{"num_hidden_layers": 10, "hidden_size": 512, "num_key_value_heads": 4, "head_dim": 128, "intermediate_size": 1728, "rope_theta": 10000.0, "qk_norm": false, "tie_word_embeddings": false, "extras": ["capped logits"], "init": "normal", "optimizer": "muon_variant", "learning_rate": 0.0121, "final_lr_fraction": 0.1, "doc_mask": false, "train_tokens": 898900000}
MLP neurons of a small language model. Each row is named by its layer, matrix (gate and up: input weights) and neuron, and shows model dimensions 16-143. Each number is 500 + 25 x the weight over its row's rms, rounded and kept within 0 to 999. Numbers have three digits each. A neuron's up and down rows have the sign that makes its largest values positive.
After each neuron's rows, "fires on" lists the tokens most often at its 100 highest values on Wikipedia text that the model never trained on; "fires in" lists the words (lower case) most often at its 100 highest values on Wikipedia text that the model never trained on. A number after a token or word is its count.

L4.gate541:509498502481500515520513515481489514465510535493549510522479499495515552517510501540485483517498510487534480505535551535523497515477511498521547482472481480485521505517476498491474510473497510500549449517494519493532516503455517549510515487510493482495478486539486478503489513501491483498517521501490487504521532514520490541487469524498462502450474519466508473532511522447489512503492
L4.up541:510494534514468479507513547541523508480518484533471475423507468489526449460520495502516484503515512493537503488487495493505473483503495499518510544506492451511511486539519522469540444457494496518495500496492491531468499531497512509510475552507523510539525493477482518512516529485487527478482491534521514475472485553518491497481410517501440442485498505495475461464512516486479476497551
fires on: " of" 63, " de" 11, " and" 6, "on" 5, "o" 4
fires in: "of" 63, "de" 11, "and" 6, "palazzo" 4

L2.gate1548:521520464502532480477499451468513518505483472507535533564514512496486526446474503526519551517484499458474507494487526480496490462521514468529469516533468534497547492529459468483503507470512519531492481511438552520556499502518516515454500502518418511524543498478468510526453481517470486519525508499431524497489470463483519459515459455496539492513495495471508505490469528468499535502542
L2.up1548:536480442498509477454488505504513489531506490511526555533505479528480518466457506515494532443453472489471511474541490499499517488504499484479498528534503469505512508492497507452550505531533510488483464507478493512529499520515550460475500511503453498469502492475505495531508489542474493543462528464441524505494531480521533444478485440508503463518431526501508479518456544466549506507536
fires on: " team" 18, " students" 16, " line" 12, " teams" 11, " Municipality" 6, " Regiment" 5
fires in: "team" 17, "students" 16, "line" 13, "teams" 12, "municipality" 6, "regiment" 4

L2.gate391:530485486493459491542518501509511518494540489509515517483490486510432486477542475500537516508505496521515490482491477505468493524514507515506515486516512504459460514551500499514498470495515424529527474484506469504461528536520465522499494524486504488512557491452501465459490582485466497491497492513480494471496491504540491497446473495525491509519504515519477496522521481511506502495452
L2.up391:517457499478484508505565514523514487525470536532535480450508469565509529527461507551537541509521506508531463471484511494500495525425500506490536519492486439520504509499513531507490514527498472522476466491508503500492488472508518495497480484477506513485499521533490435526505486479531465478469535485511519483457528535516508505488520535474485473486514526527536498552505474451530498428484
fires on: " January" 15, " year" 14, " annual" 9, " summer" 6, " ann" 6, " spring" 5
fires in: "year" 18, "january" 15, "summer" 10, "annual" 9, "winter" 6, "spring" 6

L4.gate57:507489501535532497499484484541486460531512524439476493541501522478492515513533494489493494494492509497493543483482535468477460485534453496492487537481480495529507512438497515508495508517477506514467507461490475546474510484473505490497538501481478501542538527497530513451504519544518556518502477493505429482503529501520502501504476464454490553500506514509529490528495494466497499489464
L4.up57:517523526538472530546525535501522476542483531480481504460479457520545483514515517481507519492542518492520511476484510500506519502479474488498542483507469484480518505523535540498477538502475496518508494482519499475496522478491477482497512530484460462488525487466490499501520486548490512530487483467497509510545515516547483476521510506440498503512511540518506498461495506499460496519496
fires on: " with" 51, "25" 9, "30" 4, "ay" 4
fires in: "with" 51

L2.gate1242:517506502537504480522513501494513476524453511552513491458509486494519520531530504471522512523497510496497558485495510525490474528493513519487540485481539500493470485520523491516497494511481510523504531518486497494540551466536464497568498488463521500482484461463477541491463532538474478468497492493494518458515510432494477516465495479520510539469515440497493466514492526499490507533505
L2.up1242:500486521482530476489511513485561506483548462529475484487525490447474528529469508510494490546538506547495503497525529497457479496501516522479538484532501477511477530480503549484466523512520477516511480496485532481542504503501514511527479508539468477484457482495547525509499476519467498488459543476535496491474475500515492429525493495523485474513487456457467547493461499515481511454528
fires on: " School" 18, " students" 13, " school" 8, " Stud" 7, " focus" 6, " teacher" 5
fires in: "school" 24, "students" 15, "focus" 5, "student" 4, "study" 4

L2.gate544:479464457505464471502506580504505494524466495550488535441525507486518498468539513503539478512518480488517500452498551523536492517538514479467473518499514535516494482497481524524507490504546496445507493507531533514472450483542449547516459478535499510513515524493486482509533454518486504505540540488527523508461493535515507498504460493479505518495480462474468506500518521515510495500474
L2.up544:482507478502512501495531512481508511525505500510525474487487534515473564488482506499517523497509485491497485463501534539539501523531504509500503506496495493514513494463495506501476497527534549474533457511497527493479471526548531535520480548506455507499475460511525498524473499456463503494527500480511511514478529496500534537507495530461527478535521491474507494462520503513500516475483
fires on: " life" 24, " Life" 8, " love" 8, " light" 7, " world" 6, " heart" 5
fires in: "life" 34, "love" 10, "light" 8, "heart" 8

L2.gate1587:441451447451483506504526554528499540480510507506530456506499472516458481482470492453511495510479483475497495467488463502509554491516545563508474495503485482466515516487522526518486470507488483533518508511458529510492482524480515515453490474509502512516476530545495482479507447522530521454503521522473535472511493513503504541518538450494505555492491528462524511490455528506487469504504
L2.up1587:466516480474491498509503502502460511499527506476520473513467509493523506482459475470488495527471538476489539432499518541551458488522520518498485471514492485485530510523472514530539472519554493519495511483464495547476437506491483472518509485494491518518510474507481491474497512553566497492504484514513516495491480547450509502486466470493519531468503494486537531525478505513538521507501
fires on: " December" 31, " Lake" 9, " West" 8, " Santa" 6, " Saint" 5
fires in: "december" 32, "lake" 9, "west" 7, "santa" 6, "saint" 5

L5.gate1667:541501490481501477524502491417513515446490526540487504480480552440481510496470542464492493491507508453500521495496521545501481495499513487528469499507430500473508513547459527490547490509476481514488465444533500499473502489514478514531521513453487497496534511494496566500514484506548511520495507503537533520510455485493524509500518448455511509491476428482469481488534485518468519475456
L5.up1667:491503491539471502508487537503489517548538488543503487492504474502428479456499493472531469456525487517481517490480511498498516506523528490474541505480577492509475514496499476496542482492546464504461446540542471501514503489475500524516518472526542466535482441497565473508495467506518503493468489551509476489503503505455474506531526492534470553464495485512537456464485477492533485493452
fires on: " with" 24, " in" 13, " of" 10, " has" 5
fires in: "with" 24, "in" 13, "of" 10, "has" 5

L2.gate1685:492484483475482518549522459533523489494476508559514515477503530508512517480524437491503522518509499504537481535488477542458494516507489499524551489516481489489529508496527478499519478527519512510549459483536483512482494522518562492481477523538495502526544508501504538531525502502537484507523506557486503490547469556549484559480502474507485480492509489526515526497447493501507480507521
L2.up1685:500525461472511457521511494544496467548492499517462494492512482520524498486515466448464501525479498478512513526499505514479533522483503502502560495481473522506525484500516538474489487482535496492498481531523491517535498517503483483487488519480454489498566493530496478505499519509538465534480488516510527456503500507520522503507483464539467478475495485506492488489402499509521516505472
fires on: " New" 40, " Sam" 9, " Ut" 9, " Den" 6
fires in: "new" 38, "utina" 8, "sam" 4

L2.gate1058:516496509488501497519486509499490515493571505529440482497506461529527440495543480498493483482538519533500500521483516467518498513523502509452513447541510472534490485506516513449461522520575461496486482497535467516522508533494476542490502507440538472487476517524481459479525514525518504528492484511515461499496503497501490485506450498531507492485551470487468487526501513537515490471476
L2.up1058:510470489511521472511519502486484531532463473522475508500491475499505467447489482494507481491493494486492513513459505497477521504498546538496557479497511514506463493497470521516483517446507488535540457493504537529461495506476483477508513497496475497482484513509503501506506506462528532510479490466518500472485504507460520485503460544493491517482448513496477541483557488484484497457490
fires on: " work" 17, " working" 14, " head" 14, " worked" 9, "ask" 8, " poss" 8
fires in: "work" 16, "working" 14, "head" 11, "worked" 9, "saskatchewan" 4, "possession" 4

L2.gate1169:507517459526519480512505490504490550538480482485574506479453491511468500503523526477486492464493506457478497523511512491528482525505498427490500481463492499538494464493517533503491547495495476495465488500513512506512465456459526489496510528507502510467492521507520526481434505495526493516487507528506490489501468484445450476477486520525496503498485510570461567526498501545546490533492
L2.up1169:459512503517527466578449534518505530524503512456545525489507478478535507506512488481486523530500531523506542558532556482502496497501507480490494521543475463500514457493499513498524529453511524435501495506519532473477561511485513484484490525500496529468469474515482520487492530529556467511515491532567481521452494452466515510485464482484466526464513523512477519510535485471506463495518
fires on: " By" 14, " As" 14, "as" 11, " many" 8, "As" 8, " According" 5
fires in: "as" 24, "by" 17, "many" 11, "according" 7

L5.gate1168:485541520463496495552501521513486528462509486532495484494511520501484532448459517471522487424489459494486458495508532485508481480514485521503520548553508521461537457525498576519526454506524507543528503494549510495529498488458449523483508481526494529537484508505477507491536514494501490497506485529540520470527483497537491530506467501516537473496511510521506524462486522494515453540518
L5.up1168:474511506494531496497535542485482483513483527524502528542498519482530488522517498511503455486540511452469502504508516490537478518494499462502468487502502504456496491493486494480472494495530522501490479511489508506529538466450488538491506471511547532540486483519491526505486536505481494502541475509486491509482491500487486551523492470541491517479455535441477505499467527513467508513465
fires on: " of" 61, " among" 4
fires in: "of" 63, "among" 4

L2.gate1147:516481537552506469516454521485521507467543490524464519551499495495506511494475513505560530468514487499501517504535540489469470473490508483475500474515534490504507498536486489489509526502503480522504488507496485523522478530510525510526520505552512548486503497509489461494528467516501520518492561507476496482554482482474554511501528489547481516546506497439518536516473494512503521474518
L2.up1147:510542557509536564489473517517493495503498536488532480499513457500499527504497523494540452457501488506502478493510504477478522510511504479502483493537466507487463511483510508506509509495533494498502522493528471489483481487500511490492549503505503512512498503482536518512472486488519418509486502490462522500508514495488496496567491535515522499478496485504532524501504480484541526502497
fires on: " number" 19, " its" 8, " total" 7, " amount" 6, " addition" 6, "ard" 6
fires in: "number" 19, "its" 8, "total" 7, "addition" 6, "amount" 5, "all" 5

L5.gate1657:487514480506486464560478504463492488488495536521535478498530476487497517503493490521508472544501490532478466494507484487503466484444497501476460499523443501492490533506539502534469507508521479462466514489537481472480529476511497509490535478502524519526489489508508520488495480513515441535469493530449494484502471508503508476499491459478493482498516472434451536487561478473493511502559
L5.up1657:476502501515526544517476499500472512521515500491482458526511494532482466493492473480534477501467526469459477546488469508489503512496471543511473541482452511509460510508490521518504520503494514491477517532504508497477506491526542489503429495530492506499507490545538518508513515545519461493474492462534514502532509464527503445481557491468480478521491441498486502502541525519497469538470
fires on: "'s" 50, "al" 18, " its" 6
fires in: "s" 54, "its" 6, "doctoral" 4

L2.gate335:481472520506494498503519511497512518500498507501532473508454503500485481487499499504474471494511522539504471472489479527510515502492503515511480493486474475494495492517515505446518473531491503499485487512523497505447505480563541438496507525501495513490522512556517504503512510516514508551486529433467531506517472469499502486507498505512477500459489476531474534482490501502472499510488
L2.up335:517488452484500552467498524531513515462529524506522535456501478475467511472454498505485493487476532526461499525493540488487486502470474480466509533530476469512472476515471546515484519492492486489490487459500506494508510521459511490498503515541462525517468518488527503466524507478491484486504494544486527515501511507498504526529487519460483515439497479514507482502509525532504469512491
fires on: " season" 42, " Year" 18, " Division" 6, "ade" 5, " Season" 4
fires in: "season" 44, "year" 20, "division" 8, "category" 4